From a checkpoint of a small transformer trained on Wikipedia.
Architecture: RMSNorm before each block, learned and rotary positions, biases on query, key and value, tied embeddings.
MLP neurons of a small language model. Each row is named by its layer, matrix (gate and up: input weights) and neuron, and shows model dimensions 208-335. Each number is 200 + 30 x the weight over its row's rms, rounded and kept within 0 to 999. A neuron's up and down rows have the sign that makes its largest values positive.
After each neuron's rows, "fires after" lists the tokens most often just before its 100 highest values on Wikipedia text that the model never trained on. A number after a token or word is its count.

L2.gate253,175,216,179,235,207,216,212,215,219,215,240,214,190,221,167,205,188,198,249,181,223,232,150,213,218,209,232,215,223,186,167,216,235,183,259,224,195,199,185,187,182,221,193,170,206,214,235,182,210,181,187,193,175,206,177,233,213,245,208,246,185,179,207,247,186,185,204,199,222,192,228,214,185,213,192,189,196,202,245,178,212,173,200,189,227,202,252,188,150,221,219,243,190,260,241,214,198,143,126,237,180,140,203,158,238,228,219,182,167,199,167,248,220,172,204,190,198,251,194,227,243,175,251,234,198,148,126,286
L2.up253,223,252,181,191,189,213,231,140,172,201,182,176,221,222,192,228,211,213,189,213,225,216,163,180,192,174,243,211,217,153,236,141,126,221,189,251,167,240,235,237,190,203,246,217,162,162,196,216,221,228,208,188,197,232,235,207,259,249,181,228,219,206,201,158,216,186,182,246,281,177,177,156,220,158,188,253,213,203,200,238,197,185,191,172,275,210,216,165,149,146,212,210,195,239,125,264,213,203,157,166,233,282,163,171,184,183,178,204,168,178,200,203,177,221,208,206,211,237,199,163,184,221,220,171,200,172,178,147
fires after: "S" 34, "s" 11, "7" 10, "9" 9, "C" 6, "Ch" 4

L2.gate80,201,265,177,212,242,214,209,131,198,156,189,179,228,223,194,171,150,252,178,198,221,252,161,188,163,178,220,164,178,158,181,181,189,256,166,251,171,228,210,181,206,248,202,229,218,176,195,196,242,157,197,245,183,167,179,169,182,168,230,224,212,213,226,173,212,188,183,206,226,176,186,206,215,178,159,224,243,204,174,209,255,149,187,247,211,207,229,220,179,182,177,198,230,212,228,234,198,192,221,199,194,179,209,234,181,219,208,116,165,235,249,250,192,202,182,202,219,187,198,216,228,240,161,204,197,163,180,192
L2.up80,148,216,217,149,222,233,181,210,190,247,149,193,191,191,165,224,262,201,191,218,204,220,232,204,195,175,200,182,190,251,197,192,224,190,173,211,185,200,159,194,188,156,156,197,212,190,235,185,194,196,181,188,249,185,144,221,239,241,232,191,149,193,237,252,225,176,197,173,215,125,212,211,135,175,200,214,227,210,203,181,247,225,143,188,235,237,194,224,189,238,214,231,217,187,174,176,175,160,213,238,216,177,214,212,195,226,235,182,219,195,183,209,221,152,206,211,198,195,233,155,159,229,177,257,203,227,196,185
fires after: "in " 19, "–" 17, "| " 12, "In " 9, "-" 5

L6.gate17,189,236,235,219,211,173,218,172,189,149,248,168,210,212,208,170,195,144,213,234,244,192,198,188,178,195,186,220,237,248,212,145,211,183,168,208,204,191,224,211,182,207,193,205,242,230,178,143,216,214,264,199,204,224,230,179,245,210,230,140,194,201,189,154,225,222,199,163,180,233,208,175,170,256,184,173,208,238,192,177,236,231,196,235,229,189,187,165,159,248,156,188,142,196,207,189,222,214,148,177,229,205,161,190,249,178,180,177,165,162,145,191,200,222,212,189,214,146,170,237,179,162,186,263,178,232,176,161
L6.up17,241,194,207,225,277,152,215,121,231,171,180,200,229,203,180,229,193,240,183,254,239,229,223,215,196,212,204,165,194,234,201,182,185,152,179,251,171,181,193,163,222,175,200,221,206,179,268,167,234,250,192,186,196,220,205,229,229,260,158,171,200,220,202,194,191,155,255,214,211,241,135,211,182,237,185,212,209,235,186,230,201,179,223,175,228,170,169,148,219,257,173,222,147,252,214,243,208,211,195,213,150,173,145,224,221,250,199,179,168,168,196,155,193,250,202,222,194,200,180,156,187,173,197,213,255,255,185,224
fires after: "\n\n" 36, "\n" 16, "career" 10, "Career" 6, "career " 6, "life " 4

L2.gate542,211,163,204,208,170,172,196,211,208,247,206,195,242,217,181,244,159,209,219,235,214,191,178,201,208,225,137,205,225,188,173,182,174,176,232,192,141,175,164,228,195,184,186,210,218,222,167,228,229,187,185,229,233,232,127,200,190,213,156,250,172,222,191,220,195,220,206,229,180,165,229,218,196,262,163,202,114,173,221,147,200,164,193,230,242,254,204,202,136,201,171,271,154,188,220,205,182,206,212,252,223,265,230,233,234,193,254,192,252,238,234,246,205,175,197,222,209,196,147,210,271,212,219,181,155,238,208,243
L2.up542,173,221,176,176,172,235,219,201,215,245,180,225,214,213,223,178,186,195,278,224,192,201,192,193,234,215,216,254,155,166,220,254,200,203,178,193,199,175,193,202,202,194,218,169,189,193,180,173,204,211,200,212,212,160,169,175,213,215,166,249,213,220,201,222,188,176,207,227,183,192,227,193,167,218,247,180,177,169,172,248,191,166,233,221,152,193,172,157,201,177,229,242,178,203,214,199,207,201,167,178,160,194,231,204,193,233,233,156,207,156,145,201,198,205,245,286,191,212,221,210,167,174,169,213,219,156,225,222
fires after: "L" 17, "Al" 15, "l" 9, "T" 8, "of " 5, "A" 5

L2.gate658,207,188,219,195,162,277,195,180,173,235,197,202,196,215,198,210,183,219,161,144,239,149,153,223,190,238,169,183,224,156,216,220,212,207,185,219,224,224,191,219,182,195,154,268,197,208,238,173,177,174,186,129,211,200,231,187,156,180,189,251,222,183,176,133,234,217,182,239,218,193,260,174,191,183,176,226,178,249,210,208,201,127,176,185,162,235,160,198,164,145,231,164,232,197,195,199,212,230,211,213,146,155,193,133,189,199,215,196,229,212,201,172,231,175,211,170,210,198,229,186,260,130,241,215,160,153,260,198
L2.up658,186,197,192,218,244,218,190,193,185,184,191,141,177,170,160,179,199,147,172,178,192,181,190,245,207,191,195,240,239,203,226,228,217,202,199,168,135,177,166,187,250,175,170,203,248,196,201,212,226,227,188,233,186,249,191,202,196,198,216,161,193,180,220,253,239,223,206,216,240,149,153,273,227,218,211,191,216,143,226,142,248,205,179,205,187,193,243,265,176,184,154,195,187,218,199,252,198,172,189,244,244,198,176,235,237,229,205,261,188,250,200,195,202,187,159,188,244,211,185,211,208,226,210,179,151,211,175,197
fires after: "=" 39, "\n" 17, ":" 12, "qu" 6

L2.gate56,170,221,172,197,206,205,187,202,220,194,199,205,204,252,198,242,152,156,189,206,196,207,124,178,215,207,210,182,131,169,241,214,231,217,188,239,187,220,179,166,171,179,173,158,217,172,253,202,182,177,194,228,228,202,223,222,161,168,242,289,153,219,237,211,217,176,200,173,177,173,195,187,236,274,179,160,186,202,198,192,167,238,176,194,208,203,155,214,214,170,189,149,221,199,208,213,205,168,231,243,197,149,245,234,203,233,187,174,213,252,179,188,206,157,173,148,261,208,206,147,182,188,186,156,191,224,258,176
L2.up56,198,213,182,255,248,242,156,152,218,200,166,196,246,183,220,239,193,223,212,203,195,277,207,187,198,234,166,178,160,164,193,226,231,231,216,198,191,221,139,193,227,188,190,196,140,197,219,217,228,222,208,186,223,188,175,217,246,161,208,199,249,198,248,194,206,187,198,229,192,136,217,182,202,210,218,213,201,194,206,154,157,160,206,185,141,151,167,204,217,150,154,164,211,196,261,157,225,194,167,176,209,230,246,217,183,185,185,251,161,169,204,152,153,207,208,198,202,215,244,190,196,202,219,158,194,197,218,190
fires after: ", " 74

L2.gate419,230,190,237,174,232,251,194,213,213,171,228,168,236,230,212,151,234,203,213,214,147,212,242,217,170,135,177,216,221,224,239,181,193,225,210,203,224,180,169,242,234,198,152,214,200,214,143,153,238,235,217,120,205,211,219,176,194,188,186,204,235,201,129,208,212,218,196,233,184,231,169,144,224,241,168,188,216,210,226,159,172,210,176,224,179,183,226,174,210,187,212,242,269,201,230,221,166,158,194,154,202,211,218,175,227,183,245,223,195,202,142,184,202,211,193,222,188,147,196,251,243,215,193,213,235,193,227,209
L2.up419,187,260,214,211,189,210,218,244,190,235,246,253,233,169,170,183,174,195,207,209,141,198,207,226,217,170,230,150,157,170,160,202,229,229,237,253,166,154,196,191,176,211,232,229,188,238,231,154,237,234,190,229,237,223,144,236,254,189,212,233,147,141,213,245,258,192,134,221,222,200,197,229,212,229,174,196,193,242,235,203,215,128,216,233,159,246,174,174,217,251,209,243,221,197,184,196,247,247,181,212,230,168,245,157,166,218,193,168,198,172,230,196,181,156,249,238,252,228,180,232,212,195,176,214,181,231,202,171
fires after: "| " 99

L2.gate170,228,174,172,247,163,233,151,247,224,171,217,210,270,239,185,170,195,221,244,216,216,221,217,234,240,227,169,174,203,159,193,198,229,201,171,199,199,237,264,187,206,196,203,210,236,192,234,181,216,241,151,218,249,172,191,203,196,207,201,212,206,198,243,235,172,175,178,183,148,212,180,252,201,231,193,206,168,203,244,191,200,224,233,208,213,162,239,234,226,155,139,157,210,193,167,156,237,194,227,234,196,155,248,179,192,232,245,197,185,203,167,215,207,180,129,155,246,185,141,224,247,190,229,249,160,213,143,241
L2.up170,195,181,193,210,163,176,224,220,157,142,176,184,184,224,191,152,237,225,240,241,152,238,222,181,198,206,144,210,154,144,213,222,247,194,185,161,167,197,191,156,181,216,248,162,190,180,223,171,224,177,203,204,157,186,169,191,160,181,211,192,181,144,146,161,224,161,237,213,142,173,205,225,246,229,202,162,262,210,205,177,144,153,260,200,221,178,233,230,220,132,180,218,201,198,257,170,214,184,210,218,219,177,147,193,163,223,205,207,219,149,209,217,173,223,255,199,190,192,155,189,226,212,155,218,165,200,187,196
fires after: "," 98

L2.gate175,222,242,213,190,183,160,156,191,195,199,184,218,193,184,201,182,175,217,213,229,199,172,201,239,231,198,171,180,192,240,212,206,245,251,135,152,223,201,178,201,231,220,204,174,216,240,208,178,214,185,178,215,179,177,177,185,251,161,187,217,159,135,187,206,203,181,229,180,136,176,218,196,206,218,243,154,211,117,164,195,157,225,259,185,178,203,220,213,235,162,190,118,153,179,220,163,174,197,146,199,199,209,193,246,186,208,192,165,176,190,201,186,160,182,173,182,236,166,238,223,254,188,177,182,253,214,232,206
L2.up175,166,164,170,213,213,139,148,219,228,212,180,204,180,227,180,169,168,255,198,187,211,204,178,249,229,175,201,204,154,141,217,199,198,269,186,263,217,177,143,194,209,263,212,207,209,186,208,227,232,170,151,162,186,176,187,180,185,222,208,224,230,153,207,175,193,198,174,224,187,192,172,171,204,234,231,244,183,209,177,113,180,138,176,173,248,215,205,207,238,163,206,181,171,174,180,236,240,216,206,222,200,189,201,162,210,221,237,221,174,180,169,178,210,185,186,228,193,173,262,199,247,234,191,211,244,203,208,210
fires after: ", " 51

L6.gate523,239,258,201,151,238,259,215,204,177,174,212,192,229,228,185,197,256,175,230,127,131,222,198,275,144,223,179,199,213,193,169,207,193,160,165,178,195,201,247,165,196,194,170,226,214,232,198,206,171,221,164,222,195,213,183,215,221,213,219,193,169,184,189,217,236,271,182,177,221,268,206,218,164,169,256,217,216,220,175,172,200,187,231,241,232,214,198,220,192,233,205,231,261,220,217,216,164,247,183,164,199,212,194,182,203,144,199,151,193,173,163,148,194,203,234,193,174,178,245,222,208,235,188,183,229,170,202,190
L6.up523,239,199,144,156,233,184,212,221,173,203,253,209,153,147,226,184,202,192,226,189,194,231,216,255,176,199,233,169,173,192,170,196,241,203,175,162,219,177,213,197,158,213,198,171,178,193,173,218,186,219,228,222,279,170,203,186,195,239,229,164,132,200,187,220,211,242,144,202,178,199,193,225,171,158,178,247,207,205,260,181,227,182,240,239,225,213,228,179,202,168,271,172,229,186,181,229,161,165,205,180,237,144,177,197,193,140,190,202,183,190,178,222,181,163,188,275,205,199,291,210,254,205,208,226,145,221,170,175
fires after: "–" 71, ":" 7, "-" 4

L2.gate709,181,193,183,188,214,175,242,187,172,216,241,225,185,194,219,153,239,177,222,222,254,187,211,141,179,215,210,215,170,159,225,198,170,213,242,165,209,231,232,169,234,159,246,207,232,148,248,192,186,176,180,184,233,214,180,160,246,220,244,196,238,250,243,176,229,188,139,208,171,197,212,212,211,229,195,174,186,168,205,165,242,227,218,166,160,189,246,203,213,191,206,201,196,162,216,189,158,222,235,179,185,222,207,190,177,189,204,183,216,176,249,225,172,146,186,219,252,236,201,225,244,173,203,215,207,205,177,159
L2.up709,218,217,230,194,183,207,169,172,185,168,206,228,209,198,219,196,249,168,195,188,211,215,189,216,182,240,252,226,176,212,201,163,198,216,169,193,273,245,230,181,153,165,238,240,212,191,261,180,208,194,202,215,191,181,137,220,179,172,226,221,269,209,225,178,195,191,150,178,222,246,210,159,187,170,206,191,192,206,156,186,203,147,193,260,221,173,229,194,170,168,172,177,200,133,204,211,185,200,221,188,147,151,220,250,171,234,181,247,209,187,219,160,240,178,223,207,199,208,176,178,198,186,217,211,205,212,189,231
fires after: ", " 61

L4.gate707,165,215,193,193,193,231,166,198,195,235,204,195,217,167,164,184,272,206,239,162,153,194,217,194,227,229,172,223,232,269,196,195,179,179,200,224,193,186,200,227,199,195,194,174,233,198,167,192,156,263,209,271,245,232,138,168,207,186,202,180,209,214,219,217,202,241,181,176,214,221,185,219,117,198,178,194,211,188,250,207,194,237,246,198,199,206,237,210,246,168,145,278,213,171,182,168,204,240,192,140,215,189,230,193,208,194,212,194,186,214,163,213,158,206,236,179,203,253,213,222,183,161,172,206,152,217,194,203
L4.up707,181,162,221,225,202,278,179,176,174,140,170,203,231,187,185,244,239,233,165,231,210,221,208,191,179,184,223,206,253,195,192,233,198,172,132,195,241,178,209,258,189,259,217,190,240,221,223,151,156,196,251,217,204,203,190,165,253,205,187,205,226,228,198,214,204,210,207,206,190,221,170,193,159,218,223,211,193,219,202,163,215,230,222,140,213,192,172,189,209,144,183,199,230,204,173,191,237,207,173,221,156,168,228,184,144,163,240,164,194,184,237,172,154,205,229,160,208,263,194,193,166,160,226,198,208,234,213,170
fires after: " " 21, ") " 13, "— " 6, "e " 6, "Club " 5

L2.gate349,186,249,174,228,181,232,278,229,206,211,195,282,244,230,187,182,250,166,203,203,206,216,220,216,166,245,149,224,204,225,179,211,227,226,171,195,200,210,214,188,199,189,218,177,258,241,187,250,192,188,203,198,225,206,228,216,175,235,218,188,207,177,213,244,190,218,229,207,227,245,129,200,189,213,174,162,171,181,180,177,209,169,192,188,198,206,177,226,213,199,200,230,257,214,206,225,220,238,203,191,197,203,191,244,210,222,220,235,159,172,194,189,220,188,226,159,190,135,151,124,231,185,208,145,248,173,238,247
L2.up349,160,186,174,196,200,246,196,153,220,219,197,225,242,154,203,187,230,226,191,175,228,177,187,208,171,164,177,246,253,142,170,242,279,200,204,199,248,146,154,255,155,226,168,211,148,220,160,200,235,195,173,161,210,203,221,166,180,236,170,184,189,183,213,245,192,188,219,250,202,218,215,178,174,248,213,208,226,216,183,190,187,146,187,276,219,216,189,151,158,255,214,244,198,203,218,244,183,192,173,181,210,170,155,184,248,210,269,185,188,156,195,170,176,184,220,181,186,147,232,233,220,187,206,178,182,168,156,187
fires after: "P" 33, "B" 13, "p" 12, "b" 6, "comb" 5

L4.gate443,185,187,157,221,200,213,198,177,167,219,214,192,238,163,227,221,219,203,190,158,201,200,207,174,179,180,217,154,254,231,163,202,175,223,155,200,184,185,228,231,221,215,232,247,168,234,143,133,208,206,218,241,147,199,145,181,228,158,213,269,226,226,202,177,173,207,197,198,302,164,173,199,170,223,151,199,204,171,264,165,198,232,221,172,165,183,195,225,151,249,164,251,205,222,193,202,194,186,230,205,170,177,140,183,224,229,177,167,190,170,133,258,192,192,169,162,162,206,207,237,213,195,169,231,198,165,208,222
L4.up443,170,204,202,255,144,190,207,161,192,225,152,206,211,167,223,218,241,218,194,202,200,212,225,194,185,180,138,193,226,209,170,203,193,220,194,196,239,207,208,164,170,225,217,205,196,181,217,215,223,191,205,158,161,201,199,141,224,152,191,199,198,201,190,243,148,207,175,205,250,190,194,183,147,224,184,203,213,245,220,218,175,154,178,163,199,219,207,162,169,201,147,164,213,189,207,200,220,236,176,186,179,138,159,196,159,154,173,184,171,171,203,218,216,223,177,166,199,201,204,226,214,164,172,158,180,213,204,217
fires after: "| " 23, "–" 8, "the " 7, "(" 7, "May " 6, "; " 6

L2.gate206,253,200,165,177,193,252,186,192,200,250,225,197,246,216,174,173,162,235,218,249,206,236,217,235,214,161,169,212,164,204,208,157,219,190,210,173,187,215,198,220,176,193,144,200,165,239,157,225,165,154,201,153,177,164,234,201,215,209,214,219,238,191,149,160,238,179,194,185,180,186,213,222,194,240,131,233,205,209,172,213,176,189,177,227,136,191,181,212,185,207,219,220,202,147,237,258,156,170,186,176,182,219,185,161,208,179,207,222,139,228,201,235,273,214,139,206,199,179,252,259,165,157,172,217,153,170,204,220
L2.up206,156,199,250,158,152,170,194,193,170,247,193,157,171,239,205,169,210,181,211,182,198,165,178,244,224,227,232,231,199,196,189,212,181,198,267,211,146,204,227,161,267,188,177,212,225,206,198,191,215,177,215,132,181,229,165,182,168,223,229,192,170,224,186,163,176,151,192,174,189,198,224,205,174,196,199,144,147,190,238,243,164,215,188,217,198,150,276,242,183,232,144,203,156,195,256,230,225,248,226,179,211,177,152,190,163,190,177,271,217,227,218,163,190,200,154,166,224,207,216,173,192,158,200,180,163,222,198,232
fires after: "–" 51, "| " 7, "j" 6, "went " 6, ":" 5

L2.gate684,207,187,196,186,270,222,235,207,167,191,202,169,231,142,168,210,207,178,244,174,219,216,145,200,173,154,270,174,219,191,214,198,183,227,196,193,241,196,204,142,187,227,164,197,227,110,179,205,172,193,182,204,167,139,177,237,210,208,227,204,168,236,173,168,202,177,179,201,146,172,136,266,233,177,202,222,133,205,202,187,197,189,231,157,223,199,249,213,195,152,152,217,175,195,177,266,191,115,212,214,167,210,179,277,167,206,193,159,231,206,150,183,228,237,152,198,250,206,208,187,176,183,222,266,212,211,247,170
L2.up684,197,214,215,188,219,253,176,197,215,184,217,246,223,170,203,170,209,179,259,209,196,218,171,153,198,205,234,193,121,184,216,151,213,204,208,190,161,225,166,215,231,159,238,196,162,180,202,135,153,164,221,225,196,187,168,195,243,190,230,226,257,196,212,135,153,153,226,249,188,145,218,221,154,235,176,175,139,226,194,214,151,253,238,150,151,192,163,197,274,193,178,206,208,166,177,172,246,192,193,155,155,255,263,195,179,204,216,162,179,204,188,207,192,180,235,187,170,229,172,238,146,125,159,193,160,237,183,261
fires after: ", " 59, "\" " 4

L6.gate355,160,157,204,197,229,213,215,179,198,163,192,189,248,158,237,156,261,261,209,139,159,204,151,198,196,219,218,192,122,245,214,195,187,235,149,175,227,215,197,196,208,178,212,160,246,196,202,234,185,201,251,166,217,197,156,213,206,240,162,211,223,195,226,175,219,207,245,193,183,196,162,157,162,184,200,190,213,127,197,154,200,200,238,180,176,219,169,144,164,188,158,171,242,168,181,185,139,204,239,171,265,201,186,252,237,184,204,140,235,234,156,213,236,160,209,187,210,205,166,226,263,198,215,204,169,229,230,154
L6.up355,156,186,297,229,208,251,188,136,161,242,205,227,150,204,219,189,235,231,207,143,220,243,246,176,196,197,150,206,172,164,197,212,217,163,190,217,191,187,179,222,237,200,192,223,200,240,186,249,219,215,175,168,222,181,248,205,223,175,151,220,181,200,201,211,226,198,222,167,184,176,194,160,195,172,217,202,258,239,147,202,135,155,174,206,172,232,218,183,183,182,218,236,183,115,222,201,181,205,218,203,198,237,134,194,179,189,203,214,236,195,155,183,231,197,224,236,194,202,243,254,233,175,255,173,199,150,221,173
fires after: "| " 44, "were " 10, "was " 8

L2.gate347,245,201,168,230,193,207,225,241,196,202,154,197,190,207,185,219,236,234,257,178,229,232,195,200,245,180,238,188,201,223,176,153,165,202,205,196,213,186,237,213,226,155,227,180,230,201,196,182,203,198,199,238,234,207,150,187,219,232,193,179,203,148,186,168,196,242,196,118,210,158,227,225,248,194,214,139,205,139,163,242,193,209,176,216,202,187,222,238,205,211,231,201,167,155,193,201,185,185,106,185,145,213,194,161,194,210,153,181,165,186,170,241,154,236,244,152,183,229,225,263,200,163,191,198,167,220,210,208
L2.up347,139,181,238,166,181,239,179,138,196,176,206,160,111,183,272,206,254,188,144,178,196,244,153,221,143,171,202,189,170,195,206,195,177,160,218,188,191,233,182,209,208,172,244,193,189,197,204,185,223,231,169,198,142,200,239,180,170,216,159,210,204,209,188,213,207,205,193,196,207,186,209,164,198,152,262,245,230,245,167,223,176,180,168,169,223,218,183,163,179,201,189,179,215,206,187,171,182,237,200,202,188,207,240,252,223,190,205,208,195,180,220,259,203,236,244,188,179,252,189,159,221,183,148,227,200,144,163,218
fires after: "\n\n" 34, ", " 29, "\n" 18, ". " 15

L2.gate455,230,183,206,219,237,214,189,195,208,275,215,204,192,211,212,224,182,206,235,191,194,215,188,236,193,210,203,243,218,231,196,194,173,148,258,215,165,226,207,214,198,190,231,164,195,171,124,218,224,158,200,231,171,214,180,237,184,178,223,172,150,192,195,262,227,213,195,160,195,185,192,219,251,164,250,182,236,230,186,239,149,232,174,216,210,149,187,229,180,162,222,225,221,130,178,164,191,215,203,205,223,202,162,202,235,194,243,131,137,263,200,237,218,221,195,170,181,179,154,204,214,173,154,184,205,211,263,131
L2.up455,205,203,175,233,223,192,143,231,208,208,237,157,226,181,255,205,242,239,204,220,193,214,153,197,211,237,221,161,201,172,215,197,194,209,241,160,157,250,258,192,227,168,169,221,143,224,198,194,177,184,168,235,207,224,219,175,247,167,176,190,242,186,196,143,225,210,172,259,194,211,182,171,175,196,181,168,165,243,192,184,196,172,193,229,186,184,230,197,212,195,210,209,209,150,200,201,203,187,172,216,218,226,237,180,170,199,240,215,202,188,214,183,191,276,183,207,232,226,197,191,168,181,194,196,185,178,163,209
fires after: ", " 18, "\n\n" 13, "- " 10, ". " 10, "G" 7, "\n" 6

L2.gate113,175,212,201,222,224,186,155,150,172,220,193,224,204,189,221,228,140,178,199,230,186,218,258,203,159,181,197,177,193,149,238,197,237,166,256,184,199,199,195,210,206,212,194,248,177,205,214,181,175,176,218,224,236,228,199,200,166,243,215,212,209,130,244,135,170,245,167,187,248,159,187,193,202,188,236,217,208,201,262,241,225,168,231,178,147,213,158,252,189,222,244,228,205,163,222,212,192,192,213,181,177,226,238,223,230,187,206,158,224,149,192,200,133,248,238,166,187,204,210,195,179,175,255,227,210,128,193,223
L2.up113,224,141,164,236,253,159,212,214,215,187,212,282,172,172,211,202,174,233,205,239,170,192,168,229,220,183,183,213,167,167,198,184,171,239,217,231,230,230,195,161,205,200,251,205,192,232,188,240,246,170,136,185,239,194,165,190,206,261,214,207,168,231,214,238,178,249,210,189,183,231,189,196,183,222,208,194,186,208,181,186,159,237,240,136,131,247,172,167,198,200,235,176,225,212,210,171,191,177,163,172,241,191,180,161,249,180,203,145,170,235,234,240,213,217,192,222,206,235,220,194,225,196,175,206,200,199,242,155
fires after: "L" 29, "l" 25, "C" 4

L4.gate481,179,211,196,239,159,259,252,143,199,200,190,204,186,227,238,201,193,239,198,209,183,181,212,220,207,248,183,198,224,200,197,218,157,194,191,192,151,159,201,154,218,191,193,193,236,211,238,148,231,164,136,213,182,191,157,181,222,203,232,167,233,193,193,208,201,210,231,153,227,230,152,165,200,133,154,217,203,201,202,242,217,155,249,233,212,177,181,232,195,204,205,192,249,196,238,165,196,185,199,165,145,151,173,249,264,205,149,189,195,224,232,240,224,260,183,246,131,223,185,224,183,160,198,181,177,239,167,158
L4.up481,153,187,177,196,220,183,164,198,230,240,176,206,134,193,203,168,218,201,177,182,137,240,238,209,226,241,238,211,132,211,205,227,248,215,215,180,197,143,236,168,178,200,167,211,160,236,141,172,241,180,247,196,218,202,192,191,208,194,162,159,166,164,194,181,194,146,197,230,244,201,164,201,193,182,205,239,205,208,199,234,115,174,197,192,216,215,217,243,192,209,213,197,211,163,150,178,234,138,175,218,219,188,227,223,152,239,180,175,206,225,216,225,196,232,190,258,244,171,288,232,203,233,136,200,198,219,217,169
fires after: "| " 31, ": " 11, "4" 5, "the " 4, "7" 4

L2.gate31,163,228,212,173,189,226,163,223,182,188,218,234,238,135,222,168,182,191,175,171,216,204,218,172,239,187,182,195,169,239,243,206,144,211,275,211,224,201,214,197,215,186,209,190,156,172,181,179,202,212,213,238,183,193,241,212,203,203,223,163,247,197,167,186,163,180,257,221,221,163,188,149,210,162,206,192,150,203,159,213,187,230,168,196,186,183,236,190,217,168,185,209,250,204,225,189,243,182,181,271,157,200,189,264,232,210,188,222,234,249,140,234,164,216,260,256,177,238,171,193,225,152,206,184,165,193,262,225
L2.up31,177,241,191,196,153,222,232,278,206,169,212,254,250,194,190,137,199,247,194,177,218,165,169,193,186,225,172,244,158,195,221,220,180,145,182,182,169,177,220,161,188,196,160,224,211,257,192,162,269,194,232,183,247,218,180,199,176,173,210,198,219,217,208,191,190,191,140,176,182,188,161,179,188,236,137,183,186,236,184,237,201,227,190,190,221,238,170,199,199,229,204,163,227,175,150,191,239,179,151,255,207,218,227,174,167,227,222,178,180,177,155,192,213,181,199,255,189,204,167,198,214,235,231,159,141,176,168,173
fires after: "| " 61, "Ward " 11, "197" 10

L4.gate730,235,231,228,262,175,214,239,214,196,199,191,197,264,198,198,176,190,226,247,267,218,125,219,198,263,217,186,180,251,226,157,211,208,237,182,203,177,232,219,225,279,178,192,211,213,197,161,213,158,211,204,273,230,183,207,183,222,192,205,170,242,160,199,189,205,183,225,178,180,223,205,163,199,206,211,198,172,166,225,236,177,222,201,182,212,188,180,175,175,216,234,234,158,172,168,177,176,147,254,254,190,204,173,224,255,199,133,234,226,162,210,229,232,216,180,183,233,204,238,209,236,174,154,282,199,229,218,224
L4.up730,225,116,250,211,169,173,191,238,256,242,180,237,204,195,200,171,152,226,184,208,211,175,184,195,197,210,186,215,212,191,289,186,218,195,189,144,184,227,201,207,225,159,200,152,156,231,187,194,188,217,164,246,240,177,198,187,203,204,187,182,130,216,147,222,189,163,184,166,200,234,185,128,159,211,213,224,191,205,159,198,164,198,192,175,178,200,213,206,173,159,178,208,213,195,226,220,197,206,158,257,193,259,237,179,178,197,180,254,244,180,235,227,170,148,156,196,159,211,178,183,233,222,138,201,177,205,204,172
fires after: "," 38, "." 25, "| " 20

L2.gate211,214,220,169,182,197,209,233,183,212,213,213,182,222,226,181,151,251,236,180,166,169,182,242,232,213,171,191,174,179,213,198,231,196,242,220,157,226,187,167,196,225,245,170,162,221,203,254,183,180,200,208,219,205,131,165,222,179,221,232,160,271,182,206,213,161,225,262,236,218,195,143,173,224,179,204,219,175,190,182,236,144,177,194,196,138,203,214,173,206,227,209,180,208,257,232,173,211,171,229,184,235,216,201,179,258,236,225,246,194,204,241,190,179,227,232,208,233,223,169,153,243,174,149,180,147,250,218,184
L2.up211,268,167,142,224,207,137,270,187,160,248,149,218,229,231,221,168,162,212,214,190,221,161,137,248,226,141,164,207,152,187,239,210,231,207,212,209,215,221,184,140,173,223,176,190,189,257,212,194,202,205,208,201,233,154,211,213,170,194,216,186,224,161,183,162,177,212,204,181,178,190,166,224,191,172,247,230,221,176,200,226,207,196,148,137,214,167,208,206,212,205,194,200,176,209,221,168,266,200,232,191,211,220,216,156,209,182,196,223,230,184,214,184,192,214,167,180,184,209,168,229,256,227,161,169,225,214,190,164
fires after: "\n\n" 37, "w" 8, "W" 8, "L" 6

L6.gate29,245,174,211,165,260,189,252,225,216,226,213,150,230,181,222,182,217,215,194,212,169,159,196,231,211,192,194,206,219,217,168,223,251,161,164,177,181,199,229,171,244,181,221,176,225,186,251,177,228,197,185,206,190,181,189,234,166,208,190,206,201,177,161,147,228,242,199,142,191,174,187,203,166,244,135,195,219,226,175,193,175,191,241,215,237,205,182,170,175,167,202,187,202,209,197,206,188,200,165,184,150,227,237,191,237,165,144,199,181,208,148,214,199,181,215,243,216,222,238,183,208,201,187,173,231,179,236,196
L6.up29,188,239,143,224,287,193,227,175,228,205,235,202,208,186,139,240,200,246,178,206,221,240,241,230,208,235,250,231,193,233,192,212,148,161,179,219,190,233,209,249,217,202,198,186,251,181,202,221,209,225,213,231,224,158,234,223,222,247,232,207,166,188,162,234,241,137,162,155,171,220,230,195,172,185,209,191,165,222,200,203,217,251,218,161,186,180,198,140,196,180,254,230,184,192,217,143,197,216,194,280,167,221,196,195,188,205,221,192,209,169,201,214,208,198,219,173,213,163,199,160,174,208,181,190,159,181,256,224
fires after: "| " 68, "code" 8